{
  "head_dim": 128,
  "norm_place": "pre",
  "positions": "rope",
  "learning_rate": 0.00922,
  "final_lr_fraction": 0.0,
  "max_seq_len": 1024
}
MLP neurons of a small language model. Each row is named by its layer, matrix (gate and up: input weights) and neuron, and shows model dimensions 357-420. Each number is 128 + 32 x the weight over its row's rms, rounded and kept within 0 to 255. A neuron's up and down rows have the sign that makes its largest values positive.
A block is one neuron, or neurons of one layer that tend to fire together. After each block is what it responds to, as a language model described it from the Wikipedia text at the highest values.

L8.gate77 [129 174 109 152  69 141 115  87 109 112 131 116 132 112 156 152 124  96 121 128 127 151 163 155 126  85 132 152 128  37 153 137 106 123 149 121 109 134 178 114 105 148 139 170 101  96 127 113 188 103 110 111 137 166 144 134 146  94 151 151 215 123 129  84]
L8.up77 [100 125 132 142 144  97 147 139 128 174 127 138 131 155  95 157 107 127 139 111 131 157 149  78 162 132  68 151  70 105 148 157 128 126 118 154 137 144 133 128 124  81 102 136 146  91 160 142 147 130 206  99 153 155 174 154 160 107 127 133 149 129  80  99]
L8.gate770 [100 151  97 102 127 129 135 121 126 138 154 125 122 128 142 140  66 130 116 152 109 134 112 119  88  97 145 125  87 124 119 166 129 135 183 152 104 188 163  69 149  71  97 112 124 126 161 177 117 123 142 163 135 132 176 165 121 118 118 123 144 129 123 143]
L8.up770 [133 111 149 131 133 148 121 147 135 112 111 131  96 158 156 161  86 148 151 139 124 178 134 160 140 134 102 121 123 163 146 109  96 128  98 119 161 160  99 126 103 119 119 127 131 115  97 169 210 171 178 156 184 126 162  91 120 102  95 185 112  85 134 113]
L8.gate887 [148 153 170 109 154  79 185 134 120 123 191 134  74 156 156 154  73  98 149 146 142 113 105 155 125 142 148 139 107 149 137 101 117 208 137 182  79 146 120 173 105 135 164  91 105 174 154  91 114  76 119 108 109  93 100 141 105  52 107 128  87 132 140  63]
L8.up887 [158 140  84 219 148 139  95 187  86 139 111 201  85 146 147 170  84 127  92 118 146  75 101 159 107 147 144 128 104 113  88 157  60 148 193 153  60 152 166 163 152 148  86  87 136 142 210 127 123 130 145 148 144 135 110 125  99 111  94 105 117 104 137 156]
L8.gate956 [146  92 120 116 145 164 123 174 132  91 108 143 109 135 164  93  68  90  95 126 158  93 149 139 127 171  79 113 137  94 149 142 106  88  95  79 138 118  74 148  97 135 148 121  95 164 229 113 129 147 124 123 136 125 157 155 141 133 113 102 113  80 152 113]
L8.up956 [111 104  31  91 133  80 126 147 139 133 145 124 133 134 113 103 101 131  76 110 158 105 147 129 114 175 151 131 131 105 104 134 128 164 157 145 102 125 107 144 114 166 184 118 147 120  98 165 145 166 190  93  93 116 169 154 127 115 220 190 111 112 104 132]
Description: Foreign-language title words. Word pieces inside non-English titles and proper names in English text, especially prepositions like de, do, du, a, no.

L3.gate31 [107 129 104 109  95  71 146 119  81 124 149 129 141 132 156 154 118  97 128  80 154 142  96 149 131 122 114  74 131 163  92 104 136 102  78 158 146 110 121  53 111 161 113 118 113 152 170 140 160 133 143 130 143  47 124 119 137 102 125  97 139 137 157  97]
L3.up31 [ 93 130 127 149 139 150 139 113  91 144 110 127  61 102 128 110  99 121 159 124 142 109 117 164 136  89  94 140 159 187 112 137 151 185 121 147 173 151 113 137 134 139 120  54 132 110 121 162 147 111 118 117 120 110  71  90 149 176 130 151 135  48 134 144]
L3.gate101 [ 84 138 124 157  99  48  79 157  92  97 133 109 161 119 127  82 110 130  62 129 103 100 134 124 120 111 105 178 122 123 212 153 102 139 144 148 146 127 152 158 123  91 122 108  70 156 115 125 104  82 124 144 150 120 149 117 102 177 146 183 141 119 111 113]
L3.up101 [155 146 180 144 119  52 109 177 108 105 154 190 133  98 131  61 133 162 128 154 150 156 160 128  68 108  93 181 114 182 194 168 144 187 137 124  92 177 173  61 136 143 159 103 141 144  80 128  87  87 127 107 147 127 135 130 113 194 100 144  81 113 155 132]
L3.gate136 [ 74 152 158 143 104 155 108 148  73 154 119  89 137 126 122 140 117 125 139 196 134 148  85  97  94 145 173  56 127 120 109 122 112 136 138 177 144 128 114 132 136  84 123 104 101 123 137 140  63 111 178 195 113 150 176 128 134 152 146  94  98 134 164 129]
L3.up136 [ 93 176 103 109 117 131 136 134 127 203 123 117  79 112 140 131  43  97  98  85 100 102 158 175 110  73 153  29 131 152 127 142 158 148  90 161  97 161 153 191 110 121 186 105 132  94 165 137 145 159 154 121 126 132  82 129 107 182 212 122 105 167 119 175]
L3.gate273 [129 169 173 105 173 133 171 126 100 192 158 118 133 102 132  86 135 135  99 103 109 130 171 117 128 133 138 149 137 113  84  83 149 218 115 187 132 136 128 115 164 143 145 130 178  95 118 157  65 131 117  93  76 126 137  99  81 130 144 144 124 133 153 133]
L3.up273 [162 148 154 141 100 135  99 143 115  79 147 145 112 110 169 128  79 176 207 224 133 103 157 109 143 144  94  92  98 142 116 157 134 106 143 169 133 152 145 106 142 118 134  95 165 149  97  31 114 167 113 110 145 133 118  72 125 142 108 116 105 155 158 165]
L3.gate291 [169 147  84 110  98 110 144 162  63 160 176 115 146 111 135 141 138 110  88 116 180 110 123 114 107 152 100 119 148 110 224 135 149 172 161  99  52 104 146  96 155 139 185 118  68 132 192 137 180 125  85 181  91 114 128  85 131 130 159 110 136 148 154 127]
L3.up291 [150 137  91 126 155 128 146 131  20  97 158 131 133 101 124 119 147 151  99 111 128 121 126  82  65 107 105  93 177 156 128  85 131 119 120 132 185 195 138  91 130 214 197 146 148  92 149  69 162  85 179 109 163 164 126 105 167 131 135 158 123 143 175  91]
L3.gate314 [180  82 116 189 133 146 155 140  90 146 136  75  93 112 161 100  90 116 175 111 146  90 165  33 116 134  81 115 118 121 135 126  80 159 106 144 107 141 122 100 153 211  97 144 204  91 154 150 144 101 118 126 159 129 126 139 146  85 146 128 119  55 130 114]
L3.up314 [119 120 154 172  76  94 145 157 162 153 132  91 125  90 149 135 128 137 138 198 146 148 146 150 113 128  96 130  98 100 115 132 102 149 168 136 119 107 133  96 138 139 105 145 146 127 160 166 145 204 128 152 187 138 143 139 155 127  95  94  52  77 118  94]
L3.gate517 [164  86 124 170 112 132 109 136 135 128 147 178 141 176  62  96  74 140  88  89  69 120 145 161  61 179  78 105 124  87 143  97 182 140  80 124 160 133  90 147 115 162 129 129 147 175 123 147 117 130 101 139 130 239 106 129 137 117  76 150  99  73 123 142]
L3.up517 [163 107 113 140 113 100 162 173 166 153 124 128 131 115  87 111 138 142 134 150  93 132 126 188 110  66  93 143 137 107 130 149 164 122 114 118  56 134 129  97 117 113 114  92 149 114  90 206 116 101 181 167 130 193 102 207 112 109 146  89 150 112 157  76]
L3.gate551 [144  70  85 112 185 114 109  98 110 131 137 151 108 140 139 149 134 116 112 156 136 122  85 131 157 118 119 142 100 140 118  93 167  99 135 133  86 173 144  91 150 116  56 154 123 160 120 144 126 193 145 148 133 163  93 134 106 122 128 138  99 155 113  92]
L3.up551 [155 130  80 199 145 163 107 102 112 111 129 154 116 121 138 169 114  68 100 122 135 161 110 127 184 137 149 183 108 113 123  82 131 119 146 111  99 116 114 101  98 120  87 128 135 103 149 174 134 152 107  99 129 162  76 114 147 136 113 104  71 118  97 127]
L3.gate595 [146 118 135 124 114 142 111 124 135 118  94 119  98 139 124 119 124  99 138 134 107 145 117  77 142 171 144 153 132 155 167 104 112 124 154 140 113 144 158  83 171 147 148 149  92 100 120 108  87 107 101 146  85 156 137 186 140 183 129 111  85 104 153 105]
L3.up595 [104 110 158  94 110 157  72 139 123 117 156 137 147  64 179 109 102 150  90 180  73  87 158 128 149 181 148  87 127 165 110 169  99 128 130 166 118 149 143 152 141 123  94 120 112 106 152 129 118 169  89 110 104 148 121 112  54 112 145 168 133 128 126 167]
L3.gate667 [111  95 135 114 166  83 159 135 127 190  67 151 122 159 142 177 122  77 153 155 104  53 146  72  94 127  87 128 136 103 131 140  96 156 111 125 132 138 146  94 162 139 131 148  89 139 133 165 107 144 174 168 118  93 183 125  80 100 118 142  87 108 171 154]
L3.up667 [119 184 116 119 166  78 127 106 106 134 112  98 105 167 136 178 115 139 131 112 129  87 110 135  92 109  93 176 128 176 119 123 125 118 125 167  85 178 100  68 120 115 183  72 129 138 126 165 114 163 144  81 125 186 132 132 123 116 169 188 136 125 144  64]
L3.gate825 [148 101 149 146  26 132 180 154 128 107 129  91 144 130 117 179  91 141 137 130 154  89 149 111  74  83 142  91  87 147  48 112 166  92 228 119  78 163 156 103 118 129 108  56 139 153 106 120 119  73 122 204 106 105  83 130 100 109 139 155 106 102 116  68]
L3.up825 [124 114 194 107  80  82 102 124 114 110 122  94 127 106  72  42 141 164 126 135  79  87 110 124 104 100 136  87  78 116  88  94 152 111 106 108 133 155  72  85 141 165  89  55 147 109  52 130  57 114 107  64 141 109  85 131  86 138  74  90 100 149 135 108]
L3.gate838 [100 127 116 150 136 193 177  98 164 143 117 190 176 152 142 124  90 156 156 123 149 149  95 130 120 135 161 167 107 160  68 131 125 114 175 166 148  93 105 110 101 137 100  95 132 110 117 138 119 161  73 139 117 116 141 128 137 139  93 144 149 147 183 170]
L3.up838 [154 176 162 143 105 106 155  98 116 134 152  55  90 119 128 129 103 123 166 127 195 178  84 153  95 140 148 133 164  88 190 132 114 154 157 140 179  95 107  69 104 134 139 119 163 149  62 122 160 156 102 149  94 164 177 174  81 104 115 113 135  86 120  87]
L3.gate844 [173 114 139 136 138 116 184 153  65 149 135 148 178 123 137 107 153 116 110  88  94 151 140 103 123 126 134 139 143 163 152 147 119  53 110 172  90 106 128 128  60 134 150 173 125 125  97 122 144  52 131  65 149 145 151 100 119 218  95 138 147 141 165 111]
L3.up844 [173 122 102 119 140 129 140 132  78 155 152 141  91 148 100 155 141 147 128 184  96  84 130 113 161 105 145 109 114 126 133 142  87  41 129 114 147 131  88 127 179 102  87  76  90 117 158  90  85 118 144 111 106 113 145  74 192 131 146 170 109 105 101 126]
L3.gate864 [158 174 113 158 134 119 163 128 162 130 101 123 119 142 128 140  71  92  95 177 143 153 154 175 126 151 114  93  68 133  66 156  66 159 123 164  94 106 145 131 101 119 147  83 192 152 121 110 103 103 124 107 173 141 132 110 157 151 174 187 128  87 143 116]
L3.up864 [142 100 160 135 126 145 150 195 135 171 122 152 111 147 114 124 111 145 133 115 186 139 138 112 105 167  86 124  85 174 157 148 157 157 206 124 133 163 138  80 161 112 148 154 140 128 127 100 121 157 130 104 100 149  66 175 184 165  73  54 159  72  88  77]
L3.gate954 [ 96 102  84 112 189  87 113 160 118 143 142 161 121 104  94 128 157 137 137 155 129  67 164 128 171 138 152 128 100 125  88 145 153  85 125 101 132 147  74  58 102 102 170 136  93 143 112 185 149 149  59 121  84 155 139  97 108 129 149  54 122 145 118 158]
L3.up954 [101 120 132  55 121 110 148 169 149 117 120 134 175  53 115  95  96 140 124 161 193 157 141 201 125 110 146 138 132  93 124 203 111 153  96 186 122 142 106 155 184 121  97 118 168 138 138 124 154 171 119 138  89 111 118 125  95 123 149 188 162 121 144  75]
L3.gate1191 [142 137 205 160 161  72 198 143 146 117 134 142 135 158 139 160 106 102 123 130 121  72 123 167 122 107 164  75 131 129 165  92  91  38 121 144  94 119 100 115 111 176  86 138 172 111 156 145  66  90  97 169 145  57 138  96 138 160 107 120 151 158 108 121]
L3.up1191 [147 122 174 108 190 219 162  76 153 117 109  97 146 179 128 133  97 112 133  73 142  97 168 157 135 132 110 135 113 188  95 142  88 144 120  90 109 130 138 111 120 158 140 149 164 138 180 154  86 131 116 167  76  59 169 130 169 154 161 128  84 154 100 105]
Description: Second piece of words. Mid-word pieces right after a word's opening letter, often in foreign or accented names (K-é-mer, C-é-line, Kn-ú-tsdrápa), plus Website after a list dash in infoboxes.

L5.gate404 [ 90 154  94 141 153 113 132 161 153  85 139 167 125 113 137  76 160 150  96 179 106  84 193 143 157  94 141 138 143 102 144 123 168 129  76 126  80 109 139 148 212 156 101 131 116 179 122 100  64 170  92 127 121 104 132 123 155 146 117  99 145 108 169 161]
L5.up404 [146 192 122 170 108 166 100 110  94 143 166 151 151 185 166 113 182 109 167 140 145 180 112 154 137 136 136 125 110 156 132  97  97 159 128 138 149 182  82  85 162 154  83  93 185 119 182  86  88 146  77 139 125  78 150  64 135 150 129 110 160 110 156 117]
Description: Verb-introducing function words. Mostly infinitival "to" after verbs of trying or deciding (tries to, decided not to), plus modals and negations (can, could, doesn't) before a verb.

L3.gate10 [135 106 135 116  83 113 117  86 211 143 123 129 178 111  98 108 201 155 139 133 144 164 117 108 129 149 185 136 126 131 127 121  96 188 134  94 122 198  97 162 126 135 177 156 105 104  98  99 124 101 115  59 124 154 111 131 118 153 130  91 127 164 124 157]
L3.up10 [112 153 122 153 110 124  70 139 134 146 137 137 102 181 100 117 155 101 125 143  94 127 153 152  80  77 128 148 118  66 146 128 100 104 147 130 145 130 167 137  99 109 126  97  55  99 163 121  74 128  90 123 150 112  70  83 142 124 138 125  92  77  95 184]
L3.gate169 [160  84 165 135 139  96 138 154 137 102 121 120  80 132 101 143 153 103 150 116  77 100 131 121 105  70 152 133 109 109 147  86 167 130 120 108 138 164 112  34 145 107 119 128  91 139 118 117 118 107 114 137 142 163 137 157 192 117 147 138 157 173 122 148]
L3.up169 [112 101 130 141  96 120 135 125 116 107 124  95 124 149 100 118  63 189 108 121  69  57  83 120  94 138  86 192 113 115 157 127  89 186 167 102 127 176 125 150 133 106  91 129 128 154 125 131 121  70 140  69 151  98 166 130 155 145 153 133 139 185 100 164]
L3.gate200 [139 112 121 126 156 144 117 103 139 145 171  71 149 157 130 108 122 131 136 113 114 150 130 190  94 117 186 164 138 114 148 104 100 134 103 173 198 131 153 134 159  99 107  85 142 102 141 110 162 133  73 129 137 134 149 149 117 110  86  65 165  88 145 143]
L3.up200 [214  99  87 105 140 174 120 119 118  99 125 100 122 146 208  94 136 136 144  55 157 112 137 127 184 129  95 180 123 112 104 107 183 106 113 146 173 192  71 142  99 161 196 149 125 151  91 162  85 125 111 130 118 127 139 139 109 125 169 115 112 131 149 165]
L3.gate346 [155 132 104  87 103 145  69  96 126  90 143  65 118 114 115 168  84 154 107 182 176  79 153 106  82  56 125 200 119 134 141 132 105 110 120 166  99 122 142 161 122 119 179 186 134 117 161 134 145 161  89 166 156 112 110 197 146 166 152 176 119 197 123 123]
L3.up346 [123 110  67  69 124 117 111 178 118  61 137  87 115 171 121 139 184 162 135 139 114 122 180 177 137 152 183 152  91 110 153 138 137 152 114 136 153 111  77 113 135 191 139 114 127 124 123 168 168  76 109  91 137 154 146 155 122  50 105 120 156 239 156 163]
L3.gate362 [101 103 117 111 138 126 178 126 119 130 147 108 139 132 147  84 111 103 127  83 172 179 105 127 129  83 140 159 151 161 126  99 161 156  85 132 110 185 131 115 120  76 181 166 120 156 157 117 129 101 110 102 118  81 189 110  74 103 163  50 156 155 126 209]
L3.up362 [127 132 196  79 101 146 129 130 126 162 124  89 127 151 126  96 111  45 158 139 133 154 101 141 129  81 114 138 130 158 119  89  83 118  82  78 139 137 163 143 156  98 115 112 137  75 183 155  53  86 114 122 150 113 127 141  76 120 133 136 137 169 149 171]
L3.gate725 [115 122 148 145  95 166 138 161 105 175 117  70 121 117 200 111 135 107 197 153 122 184 149 115 130 104 144 143 106 144  82 100  95 182  86 102 139 213 148 156 106 135  87  95 119 159 168 149 142 134 131 125 103 143 137 127  88 182 133 170 145 203 175  86]
L3.up725 [ 87 111 170 113  99 165  86 143 170 167 122 174 130  87 234 145 130  95 147 162 132 113 173  64 145 126 156 131 152 139 123 127  84  94 106 121 119 102 105 188 163 110  85 172  90 108 198 150 181 122 147 124 153 126  86 155  92 173 101 153 171 149  99 136]
L3.gate777 [118  68 145 170 119 184 142 150 116 146 168  98 141 169 172 141 148  72 162 138 113 123  92 142 167 102 127 109 135 106 116 164 109  89 154 147  90 100 168 140 121 105 126  93 138 143 106 101 111 123 109 104 127  52 116 144 157 137  86 223  59 158 122 137]
L3.up777 [144 157 111 160  73 139 171 128 107 119 177  99 174 177 159  90  57  97 118  94  77 172 122 152 163 110 127 121 102 174 156  99 122 152 179 141 177 164 133 149  83 140 126 131 119 154  94 152 102 153  91 132 168  79  93 117 171 152  96 173 100 115  94 151]
L3.gate922 [103 125 127 167 100 138 111 133 136 170  77 123 117 101 164 136  90 134 108 176 120 129  78 141 115 175 194  68 107 115  31 177 112  94  91 135 170 119 101 126 142 123 100 146 124  83 115 132 196 180  78  97 148  91 147 155 115 144  90 134 150 148 133 213]
L3.up922 [157 185 175 129 110 130 128 130  47 207 165 129 141 111 148 116 189 119  97 101 161  90 169 141  98 141 140 154 119 145 125  94 107 126 113  39  66  98 190 122 149 120 121 128 167  88 133  98 141 160  92 143 142 124 118 148  89 150 156  58  89 157 120 146]
L3.gate986 [129 159  92 128  82 153  93 150 145  93 124 142 136 146 133 156 128  98  62  84 129 109  89 115 101 124  85 108 163 122 131 171 133  64 148 125  76 135 111 121 131 180  95 169 108 135  75 109 124 137  91 187 176 127 110  95 204 201 115 182 117  73  99  97]
L3.up986 [140 136  95 169  97 170 112 119 153 130 188  81  91 177 130 103  92 104 118 174 157  89 144 158 163  81 125 191 152  99 218 100 126 139 164 138 123 168 149 165 133 111 108 124 126 123  91 115 159 108 146 173 152 126 116  91 166 103 146 153 125  67 141 122]
L3.gate987 [178 106 133 196 125 110 108 130 126 107 130 126 159 144 186 193 171 154 138 116  98 125  87 155  63 127 112 145 137 119 117 113 126 108 140  94  73 151 160 163 137 148 169 155 197 141 137 127  90  82 110 114 146 109 178 200 124 129 170 164 149 114 111 119]
L3.up987 [148  87 100 184 168 118 131 132 168  37 151 173  57 122 112 110 143 106 156 155  83 113 109 158 142 106  95 138 161 140 119 101 100 132  85 123 188 103 185 153 111 153 102 102 114 104 135 134 135 104 108 160 160 124 159 183  80  77 127 184 141  72 164 122]
L3.gate1005 [115 127 195  94 145 130 130 163  63 141 134  53  92 159 175  93 161 122 185 165 141 127 148 132  86 121 137  99 190 143 159 115 169 118  70 164 159 157 139 138 124 183 162 176 116 102 138 103 168 136 132 157 131 214 175  47 129 141 152 133 158  55 107  92]
L3.up1005 [183 130 195 135 136 132  88 172 122  90 122  68  76 149 173 158 121 169 192  97 159 101 144 142 143 143 105 143 247 192 101 204 102 111 144 153 165 205 132 121 190 151 133 127 143 121 186 141 121 140 128 173 162 128 122 119 144 116 117 155 171 158 183 143]
L3.gate1069 [175 169 103 132  60 137 128 110 165 132 140 104 146  89 162 108 135 102 113  77 161 162 142 126 111 133 121 169 143 137 122 110 173 103 103 117 140 139 150 148 173 138 153 149 114 171 152 126 113  85 122 105 134 152 147  86 145 141 110 108 167 154 132 163]
L3.up1069 [101 123 130 163  93 114 103 150 145 109  81 143 131 132 139 133 194  76 143 166 175  45 100 125 111  94  81 164 122 146 111 118 158 147 165 100 131 139 168 106  70 148 183  84  61 150  60 197 146 175 145 190 146 199 112 128 140 141 119 144 119 114 152  95]
L3.gate1149 [172 137 130 145 106 178  73 136 127 141 151  85 132 150 141  96 146 131 128 105 151 147  97  80  78 130  70 194 125  89 116 125  97 134 178 143 172 140 130  64 157 107 141 109 168  83 137 150 128 162  71 140 110 112 137 179 166 167  64 108 130 136 131 122]
L3.up1149 [114 166 156 132 123 111 147  93 137 141 130  93 141 126 145 158  85 138 154 142 142 129 106 109 108 130  82  98 166 155 122 124 120 143 112 118 121 157 167 140 145 132 106  71 104 134  82 170 121 112  88 178 165 147 172 100  80 175 154 126 154  84  96  37]
L3.gate1175 [142 201  83 146 142  91 135 164 171 118 152 109 134 125 160  98  84 159 202 168 167 116 110  77 147 170  96 105  65 109  95 103 107 123 102 101 174 119 114  71 143 128 142 155  86 113 114 127 124  99  50 134  85 119 138 143  92 129 141  99 121 141  97  91]
L3.up1175 [162 160 153 123 104 112 138 117 192 116 125 154 152 108 162 157 143 127 223 156 119 107  85  53  93 102 135 126 115 147 126 134 130 132 131 115 181 148 165 110 142 110 146 143 104 145 144 117 175  91  75 115 124 102 119 156 140 145 144  89 125 206 171 127]
L3.gate1319 [119 125 126  69  93 114 128 100 100  83 103  49 120 208 138 143 185 119 209 132 106 153  84 135 100 116 101  66 101 131 162 102 107 108  34 108 157 156 123 130 118 133 130 184 126 133  61 108 164  96 123 114 127 140 187 173 146 117 110 181 114 131 114  99]
L3.up1319 [177 107  98 170 159 168 128 124 123 119 159 136 112 123 102  65 124 170 117 125  79  99 109 181 138 128 152 168 138 107 169  85 110 144 199 156 174 127  67 163 105 110  97  97 108 109 149 189  90 139 131 100 125  98 174 154 142 171  93  82 131 197 118 148]
L3.gate1320 [121 106  78 107  94 184 218 131 132 152  75 132 123 165 125 107 149 155 133 165  98 122 147 148 126  99 111 134 111 142 102 117 104 172  85 152 206  91  33 182 119 223 136 124 137 106 130  67 176  84 110 159 137 148 118 106 120 154 139 143 200 142 115 129]
L3.up1320 [151 145 158 146  91 181 142 146 130 177 176 169 156 143 137 101 107 118 159 133  77 131 131  84 133 104  62 138 123  76 107  96 176 116 170 172 159 115  85 127  96  56  83  95 150 136 157 111 120  83 132 168 185 174 154 173 144 131 140 109  97 101 127 113]
Description: Auxiliaries before the main verb. Auxiliary verbs and infinitive "to" that introduce a coming verb, mostly after who, he or that, such as who had, intends to, that could.

L5.gate863 [ 91 154 121 128 121 173  95 163  62 113 165 128 125  87 136 189 167  93 116 174 159 151 148 138 147 147 101 124  96  77 173 129 135 176 112  88 118  89 149 179 123 158 154 109 154 150  64 133 147  77  36 105 115 179 160 114 158 143 150 135 172  98 142 138]
L5.up863 [123 135 117 122 185 112 147 135  89 100 129  81 118 148  86 138 157 137 118 105 144 115 106 139 163 127 134 138 119 140 123 106 180 146 134  93 103 115 124 154 183 156 168 175 120 173 127 132  83 144  76 116 120 185 113 106 121 169 131 178 152 110  97 149]
Description: Mixed mid-phrase fragments. Scattered tokens: this after a preposition (on this project, during this period), name pieces like her in Sherwood, La, da, and infobox list dashes.

L8.gate142 [123 167 151 147 138 145 117 108 131 138  68 173 140 103 146 142 135 128 180 136 172 176 204 163 155 108 160 102 164 155 143 152 113 119 155 128 125 204  85 164 106 166 106 142  74 121 104 140 169 123 102 127 162 103 132 114  83 141 113  81 112 151  83 138]
L8.up142 [ 97 194 127 192 157  90  75 122 116 150 161 196 117  86 122 150  88 121 147  99 180  98 170 125 130  80 172 158 142  89 140 109 134  66 212 103 120 168 126 157 156 123 162 163 141 120  91  78 143 156 125  82 126 136 106  92 131  81  95  89 115 113  92 131]
L8.gate253 [116 125 191  88 131 108 120 105 146  87 121 217 126 155 145 131 110 161 167 215 144 145  70 141 100 121 113 200  86 109 138 131 170 120 152  65 121 151 110  67 137 142 139  90 134 138 137 114 118 137 143  89 109  89 137 139 151  73 161 113  70 121  71 209]
L8.up253 [ 73 113  70 123 123 157 167  68 165 103 149 167 174 188 143 145 140 111 137 148 121  62 100 102 140 132 155 111 132 172 112  62  89 101 132 120 167  71 164 194 106 104 122 165 101 216 110 111 135 144 150 128 124 117 148 131 157 102  90 124 162  82 166  64]
L8.gate528 [ 99 210 145 128 162 140 122 145 161 151 171 155 112 182 155 169 156  97  97  91 125 151 185 113 184 143 135 207 101 140 135 104  76 128 141  98 102 109 113 201 156 161 110  78 147  99 125 113 106 113  99 123 174  92  79 102 178 118 127  95 150 134 120  87]
L8.up528 [155 132 172 153  62  95 160 119 129 147 111 104 122  92 136 111 103 131 111 155 120 157 154 160 103 116  85 124 156 145  96  87 151  69 140 115  86 138 143 101 166 103 100  99  70  85 146 199 129 130 159 101  95 138 118  82  89  87 116 112 131 207 171 105]
L8.gate663 [115 139 104  79 218 111 143  94 138 129 164 138  86 108 138 167  86 163 147 133 103 170 136 104  98  81  88 132 129 139 110 102 114 192 114 172 114 107 114  89 172 115 107 112  90 199 132 167  86 173 101  77 130 111  94  96 133 136 160  98  42 141 146  88]
L8.up663 [ 96 207 127 160 123 125 175 143 147 110 176 133 142 135 129 188  90  88  97 103 127 123 186 143 148 143 138  63 112 129  76 111 115 113 147 156  51 119 102 161 125 122  96 179 125  76 197 143 141 123  80  78 164 108 140  93  75 150 115 164  94 159 164  74]
Description: Pre-verb infinitive/modal slot. Function words that come right before a bare verb: infinitive to, modals, and not, as in expected to, would not, must be.